Weights of a small GPT-style language model, trained from scratch on English Wikipedia.
Size: 11 layers, width 512, 8 heads of 64 (1 for keys and values), MLP 1344 SwiGLU, vocabulary 50257, 80.7M parameters.
Architecture: RMSNorm before each block, rotary positions, no biases in attention or MLP, untied embeddings.
Training: 621M tokens, 10007 steps.
MLP neurons of a small language model. Each row is named by its layer, matrix (gate and up: input weights) and neuron, and shows model dimensions 144-399. Each number is 500 + 25 x the weight over its row's rms, rounded and kept within 0 to 999. Numbers have three digits each. A neuron's up and down rows have the sign that makes its largest values positive.
After each neuron's rows, "fires after" lists the tokens most often just before its 100 highest values on Wikipedia text that the model never trained on. A number after a token or word is its count.

L2.gate1044:525492490483446480538509522498477489524494521511527505526547510527503525487524491498531487514515469485493515531492488498489537480521474485479489502501523497504540468548463496515509498464511504465486578570520501592488474468519480510484520508477489439481488502460493464462484505525513488520573514540518500475451465580502506482525474529504532481499525505532484524458531494500476517530537442503486493449465491476508509438489548487479511476492481514486485469504511514480528505497558522502520519506519488478490510475480488476456513453475544498493547480491484502497541489507489498487546465512471513497496511517488464485514451498478478520501479485494480516507480505509473517495497514499473503476507497464484538487502504471476511462482503537477517482476493486481477428480497483
L2.up1044:512504502509460487553528529473522476522510461533506503521530522483477468515487506497497540507494555550490470508463522491523489520470493520497538514485546457472526486507482543505499537463418469479471498505529512517518436490494492493517529530497455488467476468546508512482523518528502484521503488486514491538477513491524514490531504513535553486525454461453496531468485527478451499500508554492498494518501501479481489501507471488518488479487505554494522512463489494491506481479510506518511518516479526490509509506482477505469464506507475480508527513519527480501504467550542545510537540509492473525547511460494524487487492547487487511532484479485485520482508520490528491444505499507507480484488516489521482479508514448478566462515464522490510464496497528484464468496491528
fires after: " |" 54, "%" 7, " a" 6, " " 4, "0" 4

L2.gate1050:537491528501404526502502442466469468495519500537507483502531511520480541512518551516459524519506488495478477529496498511508516510520489508520488556479542518476494475484502483479518530499493508450525510517516513520522484509466541542469489487497486537476519485520452485505549520497485510515473547547499542469465535514505490500440459491484521486543497517500481487511461509462533512492501486519513469527479474497505487491485511484481496477457506519519487478481574488551521491508510487520480490534460529504520513519508478527469507496500444519490485468481501510536489503487519468490501530473495498524519488484493502485472515489470488543530489452481513495554523506534526500484484469560479496500458448502538536496506509483539494475496491483533508502515496498516518478515458494
L2.up1050:487533461463559543520502488528525445470523468467502521543500521466524468505543521495437535471516489501510477502497530453503482504511499526572509430501496542517512511524482490455529492516516486515534491505460481488467502490476484497469479496517481500539545464537488512517455486487537457467510460495499468527530480523502497486537511477514491502489495486495506525532486486500495536486511493505429487536470517515533476503491530463483498503479470502493490463536497464471469512463479508509455461531492513469496513510502495483523476487493463470504487506501493511480511535505480496492457500551507565529471532519552523509474485473508487481486496547471487459501513487500474483480513527474487522485495471513530507472477516551493490510476490482478516457490482498523499516525477495
fires after: " his" 31, " her" 14, " a" 9, "'s" 6, " the" 6, " His" 5

L2.gate865:510492491487482484532499481500486504497523507495474469473475496494515492466486557489510505521463512498471518501500457548508490431498487490492496524545522511471509504507514495497518480493460476533482466481538500484514543526481488573534567500488510505480464502492516470452488503492469497460509494528515489512541474483505509507512491538486479468467503492494509491534470494501525473520529494483523485468477497447512492532522470526579516530511461490488524530518491524496496491486495527475518488482499526504447499513483496513488535490431484489459537511519481501513531491542518482489478518481493537470491463502521509476480482526503527501533460504488507487496509508534462528451566513498493484540553569490517450540502518478511510508507508463468534512584530507472488508525505523
L2.up865:499497491525505465502551463523497452551457532471501521511496492520493522516482505480498478443487471541470469497455454504530561486526519449471489482511495451483455520495520512539444514472498459540473485526484517462455480545429458490495471547520546500522508520523512487491469528512493496450459477457483501515510507505543519488517500511484488498503492473502473481476502529535498510514480514481484472555490482471550459517500496513488554521464523493496476505537522498504508503475511508506545497488523518562524479530529516481478515502511472473528515478518509505510517453548496494500521486529537531476451482486506523542485487514516443476537493499537479486505530522485494511512492503488466531464483509485516475527513496504482479499511483477517560471521549504533537447505522501
fires after: " the" 55

L2.gate479:492491456512488553547500488488473498471513539504501455488524537499523517521481484515497475515502494477490480523516502508546475508488493488524507498473504508488505498517507462511547487476553469459563497490517485519458498501518497542501517544477501482515486493500483535498475517471478502513471499534563498465526497476483492491477494492517500464509490446523469474531528509479484482480516492490533485492454427513485495502455476461502495486495475510552524475444526504484503525522491552470511503514488497514484515501511512507458522511463462531450511487479480513461511532462492496479478515488467516494469514520491472477477513501477505541516477498531483465518523517539493489493512526513467533464484535476498502469461563487530550507521517492482507510484485549478459437468474505
L2.up479:539538536482475471498537479491521541474522472519494494557506512469507490495463517500502476516511485512490517504485498488470475494498490505498486534442504535489488517518525487451515514475482477499479533506507502486537480516496462492467496462449535498472520486497480515521485511523506520523457469467532461454488474480471501481490521542528489529484514505549537517477487498505517474499509454497514518470508515522454504472474496536545538493524461531529517517497529513456464517496510487505524527513465505498482466489535471544505494460518488523508522510537524497478526500479539489482548470520511490475490480489479538454500464529480484544462504543490521508549456497516516529487483508469484486516498508523488515464517508464501494480464545490513494504452487488468488487519498520
fires after: " " 36, " in" 8, "," 6, " an" 6, " by" 5, " a" 4

L7.gate643:495508508516513538505492471556506476490491502516468477496492519481480487466485493505471494513488513477497493508496464487515521504449447509521493534518530524523465472525520464464510548491518536526504484494490505503529480527500512510514528477477478476441466523511504494502498497469522558496501498488510497478539517524498501529486493502519522522542509523538467485468516488518495507506513468486502491507484492520527462484489532505490482483484459533510541497510509515518431493490496488515495499459513466497512492519477514505532484467473530527530477524516458499507505479501487502473509506502485478462440488505505456472481491522542450503507479524495524516453483498504503497497464516497499531532503495476468518508508493459463479462539457501506521530475492511510549435528466530
L7.up643:481503508471487523509504519498499467516502507486499464489524498484507481509495540485509491509480524511554468519470479521464509530531508486524515535471502502487538536509520560477509525492541507537504454477497518528485518530539475504470525471475509496492485517497513474492514494472507498515510524486463459487504471473509486501495489547496468499460499486519476546464473495497506506587499513486459475489521506456512496522517496505507463486520502498480514506549463489468529513463522483489473461517531458513492468508504535532513481514541508487475501507489510459491516464521502515480522493477548477512509474477463501481524496508496469526475507523522479504527484471499514521464474539516510510526485486527472551479524457505472479516497462477475475504519457527479509436493527540
fires after: " " 59, " |" 11, "–" 9, "-" 6

L3.gate48:524533526465472484515498507466461523508466528507481477472471493495477513482505538508495504447475509473500497483539517500510510523493517543472484461509509517503511503476506542480545468523466489459477517483545441558519528552491486528514520537515517468538476525486449533551470500484491514530513509486489501533486520522520493482504528555468474514504503462531507459506549489485473502522507530525482495488504512512497473509510545506504512517486464523516530488485480503470468555483507512466525503481511494523477486563475506517478510477501538499483491505531507521476541490463541507495487469475514456466483525543492480504469520508520536500487510468472455505496479525470487479493458472531479494518505469516505512532525520493502519529523515549520465479498478508521518514526467516
L3.up48:518499505534530542499469530512523488495449541486525468509495506549513551479519498544503509522534508464495522528487509492457509508495473510486510509525492471500502474499511528537505501517482527476496460553504446480481498531507563521498483500487486519466521457514501505445580481474512475472515484523543487512522507487512547532537500511481570498517517500492502453485510466505530485514502486481496517505527547572478479496491483484516520478497495531498466479458486500510492509475458518470538482458515491505510533529492500484488499514522463508523493502467506469470485489520474488493475531531520496488509515495466495472486515500514487496539461474477529510494517497532500524466492528518450461475503473479471485546504506459508512473500478528501540495495448481507493504487565537
fires after: " |" 55, " " 6, "," 5, "201" 5

L2.gate118:464481477481464477517511523494525502502491483498519512505535488505491513459466468515463468470482475457522517492452497548497511495477481550495489537496486435500487482505468511532448529530513515478493528520494499517522505524486461507531453563460461503507516553522515511505538515493497492482496476468504523522494496463503511507492547501520505512483536523543481472489499506491521479498483489510508532490534508488540482464536507487495492444471487466516478471503495527495468530561480494497516460514524495504511512498465541483525535460531520488454502514487491534475525489505505498543474442482514499498522511489482536470507512509502521485460488460494536494505529492491534505507535540472525506474464505447465483516477467459530511471503523442539514441493467503511518505470472566
L2.up118:426490519572556495528502502464519501487513503486471434499466482481521524502525501517507468518475525497533509483470443507471513491495495473521489513485453470478508508459502510514484519485455470560469487495508499503456545510479509500482476535522516503467476519520524528480528510517457529466449462494538482528521488517500557519496488499508492494516510451498461478503514465500474496523462492478494455542551480505519509488526519486480499497475494456462512503460492518494515537479489524489491505486472510525462474523530471485489526487528463441496512478513494505493526519529498524482475507557438520494456484501482496511497488483482488499493507472545487485563476469496541516481517451487534518449486509507494503525507504514491502479529501511490497511488491496495494503549504517
fires after: " the" 33, " of" 11, " The" 10

L2.gate367:549536532530477496470441546496531505518462461474504508519545511514496475499501503526514484486495481490566483516472531477516498537476471464509519475476478519494513466481509498502491536527482491466514532502486526521480473479507505491537524476488520496497487453525525575460477473478471501463504465493525472474473492452483505514503489505510503549517497452523549552503538521506520538514488506490488465483501477530475491514463512544501511509521510547468528501447494495526468520514536493523524491496522492508479472534473481510504493514525446508552511506479484475519515507494517494470540500523525492520509508484480449512507543524545524487448445487518505476508531505453523526475487491530530524473453501507501527473481488471518539517502527482542469555487480487517486549519499488
L2.up367:544496500493492506476538577478499508498437508509529542481506489498475491536492507484532506487475473491502486496523484512557531512538487506540506493455473498480507512493525505522456509496472521491505514491485500541543510459521516496475489483499522527489500491502490533503524477522479495519542456518488521508485499488474459459545506506481487492487492511498504483479480523476505473481535496487474523510452468524497510521487535488490508507505522485503520500539503507485534490475509472515504538553486471443488500487423475456525498578511500562565495471487522498510500524501490516512513457497500504534501499533486479489511479536478484494483503475486487503499519475480501489500496478509499485486469489499513518458498514523532497456522470488536492549487497503485508533466520478
fires after: " |" 47, " the" 7, " have" 4

L8.gate528:528504512515472486505503494505475532523518519524487528473493503477489520495521495471509541532475517469516483475452492510518470506517490499467516520495493507492530497520516529549499490522498478499479501477533520511538529529458509495519497505483481555504495489461484532397518483480457484494475477531540487467479502523486495491503488515527522489475519499507487453489477477488491529492496502507495518531494517517509517494483473479500483480488506508497452543474496492511457463510480517508513465533494518584485477525498519512484504522534459512513482458504439448510522492491500539510490466503474470506503519432508499523489534510505526498498487484476519501450517534462494487569505478453491461490500485473472457493481486525521517479492544512432506499521534508537508488492528486
L8.up528:508509500474548523484490456471487502486530520550556490502517462547508543492483496489473526504481566541469480477478532518478492467494516470563509520507500513510505482581461485511544545505470554488458499471512487505515558481454471488520476531491483506522529479558544494509520489519478531533527470470511488488492518485471487530498489494458499483465509511509526467512464436500523519507542483514476494531481475503521505523477490523489460526507496495530502510519489491521548520505496505480501500477526499448491472498510514480488469544518504504485490496491493483542492462537444466516512465493519476470455533517509493490488519521558513509546519463502511508517505486493454500532477469491548514509537460433458509521534500444497482477476480533520490545496496491489549499460464461
fires after: " /" 22, "°N" 16, "-" 10, "'\n" 6, " |" 5, "|" 5

L8.gate1079:508483489543463463442513484482510476466524461509497499491546503501501517479495484505485509495496548469531506486453468527481496541478448526521479523543508491534502472468485521476493489543493446505522489529470500446499545543475512519572511522516501500472525485521505559503556508517483505484550503547495493528515462535469512532501538475530504495466492481482505509468495515509509513477525513525506541485466509489487451519489498523481532472581472539518513501518553513497458496522492483536552511512501516517488522494531475508518508471484506488525521448467529477533528530493499523488495501469480486499493496493489469462494470539493498485464483517500553522502541489503508491524510528512490502500492491505483509502489516491573509495534511444520514456492462505487495501491513518
L8.up1079:504510524472479504508506533497526492531515466500551495480492499528508478519493476459484495498491500486535473491514514502472430560553487466470492480472479449450459508499480527503471474507545502504517537497528452492483489497499506503493478538520513488517500524466537485504530503548481456494528500534453529536491506512450519451530521548527512503478520527499513520516467493526469479487519506489533537502515497489470464513513497515438492504479502481500511519564462473478534508496525528493547531488520491496464513496537472518482471452526520498483534458514516522536497502487537551506485480553507472511462514523502521484518500460518502535514492463518511470557491509502501495534468514493512532476439471526523507525471496513506495458524471479504498477485490487463465504463454496
fires after: " |" 39, "." 18, " " 14, ":" 4, " John" 4

L8.gate400:497498470478468546485443459446453515491533475488456488466516456514489479514506502478486487489514486496518524531503506519533478479497503563497537514499485467512497478509467494484516501523524466496478502449481491493495513497449486529522538522485487535499524492490458528514500517488529496469499477500504512555516536510515525488526492511507514542502494497486462511517487497474476517518496495511494498453517521539508517483511541467500507515537519520618490447483536488533469476457455493510543469497498487497474457497492560492525512501459519493478498455481536534438502448522506523505508496513466514487487489477500467525513481525517523510519505479477484496508539479492489513520479446473503433487498513477489467486464524517497495512461503472464510495519510510518537512518487507
L8.up400:500548513481481519462492527508523476518502481516557453493517534527498529490499512508511495463521466492445479495451475508558522495517533489486487502529451522463505479529520488470529534530513473481485508535484447493532446496454527507498525463520512509525452517528514484514555494480476511489525515497523540552512479492459508489566512522540513515483497466518509491457479498471502490527503474509493511494482496512513520455499480506499517516439480476507548469509493509473497467482463487470516531499544511499514491514547526485538513492542496506509505516502519494477503475561487516487490516516576485453472473492499491510483472471477503512527491474476509518497471559500470474499500485515502490534535443496439552478503486441496470477466499479478446487506496517564486483495528450
fires after: " /" 26, "°N" 26, "," 7, " " 4

L2.gate216:478488529503556554501496521449475521494496495511490473483538476527534508514470510513550518498506505510517508510521484511528460507483520509543489516482525497509505470525512460512499489514502490507499460508500531468518516453462498511441497494547509532483528452469527514510458506509496511480484526490490495494516497491532467504483542460465529461521491447500494504527500545493522483473512506472507515523474544532475449530487482494507498488505476490513528550505519534471492481505491500511522424481484513478505543494523520485514494521524471481513477464501533516522466524463462512491492568493532477495485483475506543479485534527493490541504530477482500481486462538533507463467502477444484500490469512514484543457503503504521516485484521474487533444530491526491482483534538544
L2.up216:523500444487477501468463473552477499449505525555492503515541511490471516468502484500481507479482469472507532512528497485503543520506486483500478510502485486477468486514484510493527540471469481459496492446502478521519503514516532539521498522462518518487436508490456550504491494467522485492486492491502470507493484538516514507455482540489496497496534502505488486517538444518488472514533485472486453546523488513537509513506488515508535528503506487513500474500514499516522513502487495480518531514484448504523488517476528535550480504489535543502482509498473484447503490498488446493534471500499476487474483552493469487514523511487502478538491552499500533499550445497525474506511545497520515469512529479445482495484537473543548483546522507489489519508497489510507488518502491
fires after: " " 33, "–" 19, "0" 10, "200" 5, "199" 5

L3.gate547:504508478500486479455452507520535483498512508490546454444542451558534466468507505497455472512482477549497509483522471478506496532473451488488491483467485469513513491443520479527521521499476481503493484479525491432492470519549483524535480504494506505536489499535447484473498519482499488512560499496517481535482488488517483483495517512479495559486499475502532489506511509498475500487470524513519479489503500503484497542524495487508504515515477504511520496475519540526478484478509542530503497494494546568495507526442484464570555506502466508507515466556506480515497463490501490502499492510488503484502511488524435495489458541498528487499491507497528477505500482476484536510483539524496537439499491499510513477523517516459474485515480485518504508507490503520501481492515517
L3.up547:518473498483549463524499491525519542523458485515532483472487476486492518494465537517505493507491501517464543455521448484481517477504477464481489505484499535515488471561560508514449522539499466441472501522523456473438481512521517454493516492491497512516514563506484481471490489534500474532561492558486532514489451495544513476533496516493500506464496540488474529493487488479476439488505529502512534480474499495512490497506484495499491502498489543517529502477491499499476490476514493481529507451480517510492483507509499540510498481499482540525511489489501531530503506505481494550528472489501545500464521483535497510534467475497553477484465521511500535502529464500487526510474484547497484476506489528497477512500495492496464498500504529505476533509461515480514521528491487
fires after: " " 52, "1" 6, " |" 4

L2.gate597:469529515500524533442510524483478501490513524491531505530518510490458517464490483495487534535512528475530519517545506483524470494451507514496488473478467486523476477497535478441508488510539474507480483537493554469512491510435510515478521525524429485478479475525512509539551498514494523496496508510538503529453497500509474490525529515544516526471505493472493485496533482504473517461508494546493509512517484445494521521445507504477472455529476489490556464507549518494528522520507532504507542486529504488493469514490473504508487518504488537547522494460487493510484502505528502518450503471508492501508504467488449503539506525493488518504461485498482494494515512507483506486516503518496526463503555500519502448498540510479520448526476496494485469501502507509509481509474565
L2.up597:497495506511534518525481504498501523523450501516472499473485481546467511474490535504453514489465517523523507515498522525482487533495487501481508521493538553515492472523496530534507526512501512518495446446503508480507495511503524536507510519486541464532454524511475495495479459475522507506496496512483514555525497496546530490468478473470486481514498493498512539482493470520508489532554513491504481568526495514519488511481459515535490533484506495473488508507456505501491507458518483462491462526466508464492487526463466502520500487539483475482518483473494537498476507489423450493502465520496506509498513500518493494494487531487554525568479548517547500504487488521482464507542506474473445493524484496490495481509521491538489493511451537508482550542565517541445514486527524
fires after: "0" 26, "–" 21, " to" 10, "200" 6, " the" 5, " World" 4

L3.gate660:495491530514492514485487472520516510496469477500543475500538508532537474514530497465524532471505490454522514512520480508481501504490506523499512555517482521491472460544512487497481493521462553476496501520472524481463505475528486450516510468480516496462452536514517471521503506499522457515510508503513523499534454498496494468500506556491495488509503502498492521524511520510517471475508543528544538534466497501501482506484485514457474480462503490483497477476490517493545497481518499493523509485489479543486483530505512501497510481463491507510521505525545513456505503492494499477501537517523473485455514453521464528521530493491521483537436461482483525479522509462516488499505488543470481495495507495511519548527520527462423468510550532493500497505487529475478524493524482
L3.up660:521509481538504478459535456512481509493501522471507469500510494487514557490469510507497534511490549479498530523499516519508536501457447501483509502519533528538503467522469501522459481540483496500513456503467487486508461508519456500496497544479516462495510579484519500495552562544479522539512509505472503481547498508502526522476501503492445545463494470529502501493491484473565497512499487525504531524465516519497498502522502509506494495495514558488517516525499482448470528491505487531464510515504506461536494509468503499516489501495482529514523479524533475462515491501482501460533500499526449517533484470458503481466489498487514512527512511497501526485545476462496517498498523489514524528492504542538492476546492503511511502475499527492495488468476480495538534531507535
fires after: " " 77, " to" 4

L2.gate1242:498485498511455497529492517457527503473545493538520482491512509523533494510480541536517503544506481507468541527528485490472476491503480528512528486517504472473552479465472496469527466483428468515501503481530508518531495502570496464512500462507553510475495515515443501518512497486526485521538513455500558473519499513552465531451469497504484518469471517472469501493495508503511506579496464505509482441460507501508479509539479504500454521543491498532522531533496519507528472474492468455518459504477484489501485450511477511469498462460514522546535494507499478492504469497479477477517469516502484494501537474479492491517512490472485483524457504499507501483481514515520520521557526510517496516503515503482506483539508535504477530493459488487501532506477526468489516479465464
L2.up1242:519554483493460503484497454479493498475524510463484505474465498519551532489513491495492462519498513523477549467522552533505487557443514487482475504467521514487488523491485503516495547512507494490473478532519488542518503462526482496452505524515493463526536506482484531478498464502519491510502528539545513485435484539504524481492548476484508459483494465494532501475461492501509516508498502459508549507488472499524501480511504498502524472456510488494494464476550490526471474541487542489488512538474476477536496470472516479517548507471519516491494497542465500540493514485505520445498482549476546483543518508512453554469474512523519520444438488439509532477548483467477497542479514484506497502506517505492502548445487484471517484506508540496481512494498497541520477543484449
fires after: "," 59, " North" 7, " United" 6, " " 6

L7.gate768:442492512526498552492460477548482504465469456507504465490534533470512492492535478519487486523461518467535476589485464488489523485461478533505483527499512491547462473515464494548510517515529525534500514498467501552468478496475502495494463485539535501491461529482520494537495461501503524503491488471476453496555471484521527536480481492517556519543523512530508487460481498484503468485470517497505483499474485540506477487462531485481500480498517495529534501429541476487497489492479513501513466506485535463506483537518527525560470526482516512522519503510502494482484488486499498486512519470533502500460511479513520452524468507501467458502508518516533556474479509500515461455509505493462546497486565471513422483476506470533479481507519528505471516474532535505518516512477521
L7.up768:471513499502451487498494510526473524550468467524506471493517551461489505455494486484487538541482486489517585532560489495496530494510488497478541489478534547482461486519488477464497512511502489525503484507451510476480489527495494513505477506493506470468532510495474505483468494473487540499514448524464515475535514512473495505542483466544488523482525470513437497503490496494522506481416510523501487471522505462506461498535471479505484502488499480491502460485491490498489522479491437502486475504508526490555506491492535528513495518524465554517478502502518491438511491505494498499478500468517503474483451476492499527500516477554516555521513515494476505531479522483477509466523492537550508540449515521484513467499529480549495521481533473550499479518483550507496519530516561
fires after: " " 46, "–" 28, " (" 24

L2.gate11:512523506472467525499544459541482484475500529516513542499493576523460499516473486473494557532494474524522491482546491509478485485474527500500471513514499498510480536456516486459516505478498485465510506526509518465520502493507472492501496510500489465536498462514479496528473510514505420513494512472488502444524558489471469491501524472477491487493474467529533513525520516520459483470511472517485458494484496507512529490507505517525492438480468511518533464497464541560487503487505499444507472450486524462510483483515506503447500517523490528496461515497515473512470514499496472502488479511469471489473501498522489487520479498493503500527476524485497472500486507475492452491475460518454477525505496518522483482459498510499553498442475484539435496517512504530504508494455495
L2.up11:412513484512507524533498490489447518465471549519505508479513500518521526515451473458476537443494458484501525484507449548484488492490510522505526479442508473509501488514492536546511508521518507512531477468474504451463502547511473539500498496527519510489444500494493502563487558476521506465498495478500483502516509460491519516521524522485496495500460490478475462504488471521513494475466519492525504520535481524532510541516485527515483552475460512520504479509466506534495505486447517528501485524490536501488502487470514487492473485475480501484509515497510489490486468510502500550479462520508521530475481497526517518483474476508536495477505513475455468494436514472473511513491463479506515480471503479476516511494477488500541501508489448499536552559501472506487503508505554
fires after: " the" 26, " The" 20, " a" 11

L2.gate821:501456491481427492487519525505451522498502490507520462462474478459537510502513499519502493510518466499534516513437503525477537491454494528508481475501487493448438459520482464528491540554479488510454454474496528459449520551503515545523507490452529481496448496519531534525509480500475550461526467426508511523535476477509534499469473508526465558475503470499481461520510508493516466504465524479485486512518476510510511530509499537504544526556459505458535485480471521502533511508489498462501533521512478529501541503486515518522559493537522494503491466536461501481477508510498417517507494503477556518500483479470495543463477522491514447499495457493496491503519543469503488507521536466493512491479507550438492538520473496500530513514487470497471548525561496511493511518504483
L2.up821:503492494505481482519516523464504552541487519488485503521527498440472470520492488518504506480484515536477520464511507517506483498496503532527508504491448507457524497518497477495498515521495519483505479494472501473487507521518511499514522502556524516520480550494497510532480535519541477527472484516504510522521507487529503532511494477473532471477509484568507517491502488471488496483486490482514521457521515520516460476480493466507472514545502503520541533517520486503484498525469476491512511485529513505503532475484460564479495523494501479478496487548516520500452540477485463502489433531481538521497523523472491503462521539483498503482505493500509511509474479522504453556465507470468504489483479525531473488485451511509476485537488480485474498510509486531513505473484500
fires after: " " 43, " the" 26, " The" 8, " B" 5

L2.gate770:505498521496567496486504492476492479520503495481499475534510478502492522487507517539504495542515515489498482553493494512466490516436481468493480512484542510536507517489537508525498542497501503519511498517520499470487499462471511464494524501498487540491474514468499477489491530498484497512501479507450458517470496492543485485505547499522508517481501507493533493489518499503523486503514485540487508507516461507509460505518540509469481497497502488435477494511522499533512484502517518503519475452483509502484498462477463534527507477505505526504520524488491480531520526542485510540497565522538497509491513484483536509528463528463496512545527530489502480521556483493502440528509486510507521503543510499457509518478463483501462482504502515504453448498526502500513486511449474
L2.up770:467503538518524464528499519523507469483506484488493497489496494487503471495487494501442534484509466471481520482481508528522499495508531497513455507504544517525482500520527535527460443552527491523498495485509523455519504514477439517493497512512528509510472533499521448475517451505466485481522528451423538496508526479532448495505495488466514526490532493451457481513466508502472548483501524488458459560497517450519501561508475509507477497514507518469465495542496529494544534513472493488502503490478538527479483505574510506528494486484519477496526461497503536545499488517513489495473518438498495466506510506448517518487551519479495507507496505519511530541508479542495490522520555511502546476512522528452443500527480501504528480480488492520514512515504492552519504460497508
fires after: " " 43, "===" 7, " the" 5, "0" 5

L2.gate804:504521523498502501444523470466524533489507471526475509507492506439477488471501475509496509493478482492500470513483518483548480528495504437531462497509528492460538486475482459490503482504521479506517528517475484508501475520489509476508494433488487493478489468504489475496476512501515491483513557499448550478502513482476488470500575488503481547517489501532498469532519492480487486500483477490505511492511507479499539493451457520498531508473477524497488514496508535492510487502489476512509494484493515519486517527485446511517477531493487467535494524523536526480513549456528515465500491469521505494514496457493534521498554514463440495473509494550502472543485516529497489511489472519500516472437478479527498468506488456525503495483489514505504526500564493553464455509463495
L2.up804:484522481489500519502525455517541520536532470485502531471518470496523498529492501480504516429504449499429509490503482526482484447529496471465488504537522526500492465552443493510492492503481468524541559477482504531515483504495487516506446458477473496524546482520460517503482493484479531536508480489502517488522480527548483518501458521499520483562495502511497511480522505546507549506506517484507534528519488503489500484473496501470528482492501519567491448477503491465450434428499502480452452516496499486509523521498542487512483472493514523510495520489435428507535488537531485478511511476489484527499463513530539483501514532492468486597489540504478516454494492484477530496492503513475554484499501454489499513527489484505476480462484463489515540504489507518473471498473478
fires after: " her" 16, "0" 13, " his" 9, " —" 8, " " 8, "5" 6

L7.gate260:502478462562494521532486515504477496515449489504434490498462509446479521473475508509482530457504531494492497513488515544504518492511518534504484493480509531509454461511523460517512482519495491499577479531491503496462539503451514487498460523507523525508487518504515494519506491448530521458469509509514521490541484487495478504434459489530538499473509453509468492498518521498544487498498488503519543500482546469461523516463508485497519445515428540487496491493522487502475518510465528489531517501476512521478515506485525506493481506491469516535489504522490519506486496513528498507508491533509513510482510439518508519494502550493517528494500513518530479519506538460538446497484470499482510508503527528544493552490496495522480496502550502544493517492467541479464508486515503
L7.up260:561527541485511519524466565491534485519453559502496472526502513520506538486491494479498490471512511500507468479483502502511517514538503533484497485501457541489495481518544522494523498494496491544473514501518520510504520498508471513499480515516512502514482504493517474527526503487504497486473525523477542492526524500481507493520508511525528491496548483516488487520488471496457490510522511514495566504470529485475530527482475501508511518497495498489522516546502502477517482499501496476482482496493542510444499491554515484528459533524509510490507519476498505505498501518496541480512497539545521485511494477497494514494508492475486536536493516492473461516507553476503468477460469491503533506471497493525560515518424506477468456531478494508482511500528538474514489505520464
fires after: " |" 44, " " 7, "," 5, " -" 4, " —" 4

L3.gate462:512489530573476493560482507469502486505487491516492442485518485520509517484523509510495539501486516512488533513509514497449494464445494507508522502556500539508510492505515529510516531477461515506520481522460526485521490511524510508547464493498496495467510506498505505519485513491523471457484487542524499517513488468505485515496493523495560534468490492525508521476522512496521526516537499536523497532496516539515497495488453504523494476515457493471439484525491469548542479497486512464492497505535473496446490489486481496458444437478508498488546545500486508504516467508498490536483525492521539503509514474500477483507469546521539507533460406538487510506533491494454537445512468524470427476476439500527498481514462506474505496479555542495500522507471502501517526503501477
L3.up462:497513507535506504536487504481413547521493491546506484477483527536481499485522447493505554511497516473485490513513503464546487535434508517486487554462524525498524513473454526498488524508532539504489510543471507445522476510502503498510519491514500507463487490527494491522491483463500480472497522506530548517551488487530491419539546491527526502491478514499534569469481510462501489504492503548502526521518479513478521509509479512514487466488530509491503475490485486536506522492468492501491494490462556504530438512549490515511473519513490488510522498484477509495511521552485488482514550508478516537514490511521471534500489466522507473484489487487477525488487480468468520483520467485471526518478511507522524488522498584480470467503545524447453470481499476489518470511455471
fires after: " " 36, "." 11, "," 7, " —" 5

L2.gate1167:485477499499535496461505466517480518484541474517475457450495551521533464497493479468524490507478482515534480501478496490461510492505537520555477462570483478525448489521470458469529533542486516466454503505531531478509511506446477530497485493498513467458471468490512519488483488528494483499514458451486509519505509547496504525458477471492489456503488503487467506514483489489506510482517541521491497496499543473524529484493505489499534509527511509540495516521516551518443553466497477482508542482485482541510482493500480498450513486494486502498484450476534524486517505501514456486523501498471504530480525523470470495489501500497545485467502497502551503483509507482511494516504501488518468448491507512471436502491485540511493524492505483493509487492516524491518456467478515
L2.up1167:528497450481548496485507477492469494549511466497487457497475520535515480554497474473529478536488494465487477544495552515468521515475514466503537473515518519493489509547466487473501491541458481475490492513447494443503493486523522496495550486475522481444497526508527515532527498533485494509505472526511511470535498535488478522521527547513488536506483474504484494507494450469566508490503476535508513447515505514502554458477519515513506441521519501510496511491497496516463483504497485496564534474520457517514505508508486516451543483466494515481509502518525544503494543523506516509502517523498523518506521541529480478514507493502547511506485511500504538496463520478496498476496482472502461526495512520513536521508476508451537471504489501499446501535511504500455498497470454
fires after: " in" 60, " of" 4, "." 4, " Porto" 4

L3.gate722:522531469500526498492539480496508512524478501482519510482486457561495520485467507502504505542514495499496529494483507525436488503511468516462496522549522481544495494537505482506546502521481499503501513482510471511507511460504496552466496524514475469509481545515488504529534515475475473488508504508520508509485511536498521492539453490484492504505522570517504537514505480465505489530487530521500478448486511466483490481495499540457504473506548519530494434519525508498503492502508505503502508480492505517484531496501464525482536450437471510463522480538460524488500506497516516519504508523530531517485515503499493498529473519483488546528477467487512497459500457499480476511507485494489524529564507520471451514497524501519519506469481479509443509527524462466569518548536492
L3.up722:467544526504538493507529518516461471436507514506520505452479556484504507500545517484503516456530477450511490461484506513492522520495511493492502536478495451514464477492551503511486522495499477496502525478470541521512535523459477527525482493490447484531474530543521506523522479453435508533468522545537498502482510505506497517518530505472498484514471468475461476492493495479480528494516517525527492488506490516529484524480480518511517458481488506497472497485489511520550512478501510505452495481549526503488518500496563491500482502456475467500511482491502480510511525536558528544464498567486537507470460540525518540495510483524529487493479497454490511590491515499515501487526513517532537490507503471524510506531477509525492515514508507451516512518477518496526492494510500
fires after: " the" 50